config.toml
n_layer = 12
d_model = 768
n_head = 12
n_kv_head = 4
head_dim = 64
d_mlp = 2688
vocab_size = 32768
activation = "tanh_gelu"
norm = "layernorm"
norm_place = "pre"
norm_eps = 1e-05
positions = "learned"
qk_norm = false
attn_scale = 0.125
bias = "all"
tie_embeddings = true
parallel_block = false
init = "uniform"
init_std_qkv = 0.0163
init_std_o = 0.0163
init_std_up = 0.0163
init_std_down = 0.0
optimizer = "adam_variant"
lr = 0.000414
beta1 = 0.9
beta2 = 0.95
weight_decay = 0.8
lr_head = 0.00439
grad_clip = 1.0
warmup_steps = 260
schedule = "cos"
final_lr_fraction = 0.0
batch_tokens = 131072
seq_len = 512
doc_mask = true
train_tokens = 748700000
steps = 5713
dataset = "wikipedia_en"
MLP neurons of a small language model. Each row is named by its layer, matrix (up: input weights) and neuron, and shows model dimensions 96-223. Each number is 128 + 24 x the weight over its row's rms, rounded and kept within 0 to 255.
Before each neuron's rows, "fires after" lists the tokens most often just before its 100 highest values on Wikipedia text that the model never trained on. A number after a token or word is its count.

fires after: " |" 34, "0" 20, "1" 14, " " 11
L8.up460 [124 122 139 158 143 123 101 130 147 120 157 135 128 137  92 156 134 115  92 113 103 125 118 142  96 112 135 151 136 142  84 123 145 109 104 140 125 118 133 108 131 140 120 138 134 109 178 156  96 147 109  83 152 101 102 126 131 154 162  74 122 104 132 116 124 133 102  98 108 116 158 154 129 148 104 120 127 108 109 108 143 111 164 147 189 143 160  99 149 126 114 131 163 128  82 154  80 118 113 110 111 107 121 119 110 130 162 142 105 136 115 114 125 128 163 113 129 105 123 146  96 148 110  94 122 124 147 119]

fires after: " |" 39, " and" 6, ";" 6, "10" 5
L8.up1186 [161 143  96 158 158 186 116  90 142 125 115 141 163 120 150 153 196 131 105 141 163 155 140 111 135 112 147 128 109 123 131 140 185 104 108 112 116 130 142 120  92 138 149 123 158 183 195 132 139 160 124 114 110 150 115 135 118 104 122 119 140 132 165 125 101 112 136 140 127 105 133 101 121 126 140 113  85 102 147 137 101 114 152 202 117 152  82 158 139 124 115 131 158 131 104 120 112  96  98 103  85  85 113 121 147 100 119 166  74  92  87 118 134 145 106 130  89 116 121 118 131 174 138 108 127 160 113 122]

fires after: "," 31, " |" 7, " –" 6, " a" 5, "lected" 4, " on" 4
L8.up2348 [119 125 137 115 137 100 101 108 154 137  85 166 102 124 150 116 106 174 117 138 103 157 189 137 146  70 144  93 100 149 131 158 147 139  97  87 138 174 113 121 107 161 119 144 122 162 136 155 119 126 114 118 137 106 145 111  73 124 120 131 117 165 177 168 105 102 124 126 121 144 132 154  66 131  99 102 125 128 130 124  79 127  97 136 163 100 149 175 107 177 137 129 169 141 112 141 142 167 157 103 126  87 161 102 108 135 111 112 110  91  93 134  89  94 124 131 147 149 126 114 106 144 132  84 104 139 145 107]

fires after: "." 30, " (" 28, " " 7, "199" 5
L8.up1829 [149 137 125  96 141 138  96  99 112 124 113 106 129 122 122 119 154 161 163 113 140 154 105 115 128  74 133 140 118 127 142 135 106 101 133  87 122 166 101 121 123 127 106  80 100 110 119 161 148 101 155 137  91 142 146 162 138 134 115 131 121 124 157  98 127 131 124 143  99 102 100 109 142 157 130  96 158 120 150 159  90 123 172 151 127 123 152 119 125 100 137 142 136 138 128 105 158 107 127 128 125  90 142 146 126  96 131 123 147 145 112 154 131 130 138 117 121 118 137 169 128 146 163 127 116 102 122  83]

fires after: " |" 33, " on" 10, " than" 6, " some" 4
L8.up2223 [150 114 123 118 128 125 105 121 131 149 181 138  87 140  96 157 111 153 135  87 159 125 123 142 144 103 162 137 126 103 130 107 130 137 120 176 166 163 129 174 134 109 112 124  75 132 139 126  88 142 159 123 138  60 144 143 120 149 117 141 184 122 134 111 144 179  74 166 141 112 197 109 136 140 169  87 144 118  99 150 140 135 145 184 122 110 161 126  84 193  93 152 122 112 118 122 180 118 102 115 160 120  81 149 145 143 123 152 137 125 117 143 144 116 137 146 115 136 174 138 147 104 146 131 143 129  91  95]

fires after: " |" 75, "0" 14, ";" 7
L8.up2180 [151 118 168 134 142 129 131 101 148 120 127 164 119 115 142 135 107 106 175 103 138 161 133 166  87 134 127 114  94 168 100  93 146  87  95 118  92 136 147 156 151 108 128 125 148 148 144 138 150 132 123 132 140 131 138  90 149 118 119 141 148 105 158 147 133  89 108  90 132  95 157 149 138 121 109 120 128 106  96 143 134 110 163 145 138  98  96 150 117 125  60 108 126 138 103 140 154 120 147 168 116 136 146 128  92 158 141 121  91 113 109 101 134  94 108 181 114 108 154 135 101 124 116 126 134 135 150 130]

fires after: " |" 48, ";" 11, "|" 6, "str" 5, " of" 4, " P" 4
L8.up1023 [131  91 128 131 180 150  97  49 102 116 123 166 119  97 126  75 100 137 159 105 176 152 128 151 112 169 150 128 148 161 125 139  79 151 109 107 112 156 110 164 148 106 138 116 106 187 114  99 133 138  89 135 139 144 158 128 115 107 122 135  96 133 120 107 128  85  84  92 117 105 145 149  94 131 153 182 136 104 114 142  68 152 137  94 148  90 133 165 139 123 122  81 119 150 127 120 111 146 140 169 158  97  98 208 119 123 153 127 115 107  81 101 120 141 118 107 154  73 149 138 102 118 137 140 144 134 148 168]

fires after: " |" 75, " was" 5
L8.up603 [117 154 151 158 120 147 149 117 146 137 143 125 113  89 139 161 162 122 147 116 126 143 112 136  74 118 161 119 127 136 117 124  93  98 129 135 137 155 129 122 102 126 127 133 123 111 182 108 131 152 123 147 172 131 152 117 134 145 122  86 159 135 138 123 129 119  91 120 118  75 192 105 131 117  86 105 135 118 107 119 103 109 120 169 105 131 128 159  94 150  87 132 138 145 130 135 114 171 114 128 105 104 110  80 159 147 126 106 118 113 145 107 160  90 124 137 177 122 119 126 129  98 119 154 156 150 122 170]

fires after: " " 38, " (" 10, "0" 6, "6" 4
L8.up402 [113  98 121  77 113 184 114 142 125 107 146 128  85 152 102 142 187 106 142 110 164 140 122 136 141 110 143 184 135  80 113 115 131 106 118  58 151 134 117 157 145 140  93 132 151 138 138 116 118 126 155 119 123 130 132 156 123 128 131 148 123 151 150 118 146 131  99 151 124  88 178  87 103 138 132 111 138 105 120 137 135 168 148 137 110 139 106 140 150 149  97 160 118 109  83 104  99 156 122 121 141 109 154 151 173 108 102 108 159 123 165 145 107 127 146 161 106 145 156 143 120 132 146 122 129  99 152 117]

fires after: " on" 40, "On" 14, " On" 4, " |" 4
L8.up741 [129 130 148 136 133 123 145 113 141 138 105 151 118 136 128 112 105 141 113  98 150 119 130 132 115  82 100 118 130 124 148 186 191 143 145 136 153 137 131 144 115 117 102 118 108 144 147 139 137 169 112 128 135 118 185 111 122 158  99 116 144 147 138  88 149 122  94  85  95 114 115 105 134  53 165 129 139 126  91 128 136 115 114 164 109 132 103 111 117 157  97 129 176 106  90 130 177 132 134 108 105 141 138 174 123 147  99 114 123 118 137 114 132 109 141 132 130 149 132 121 132 129 117 104 100 140 168 101]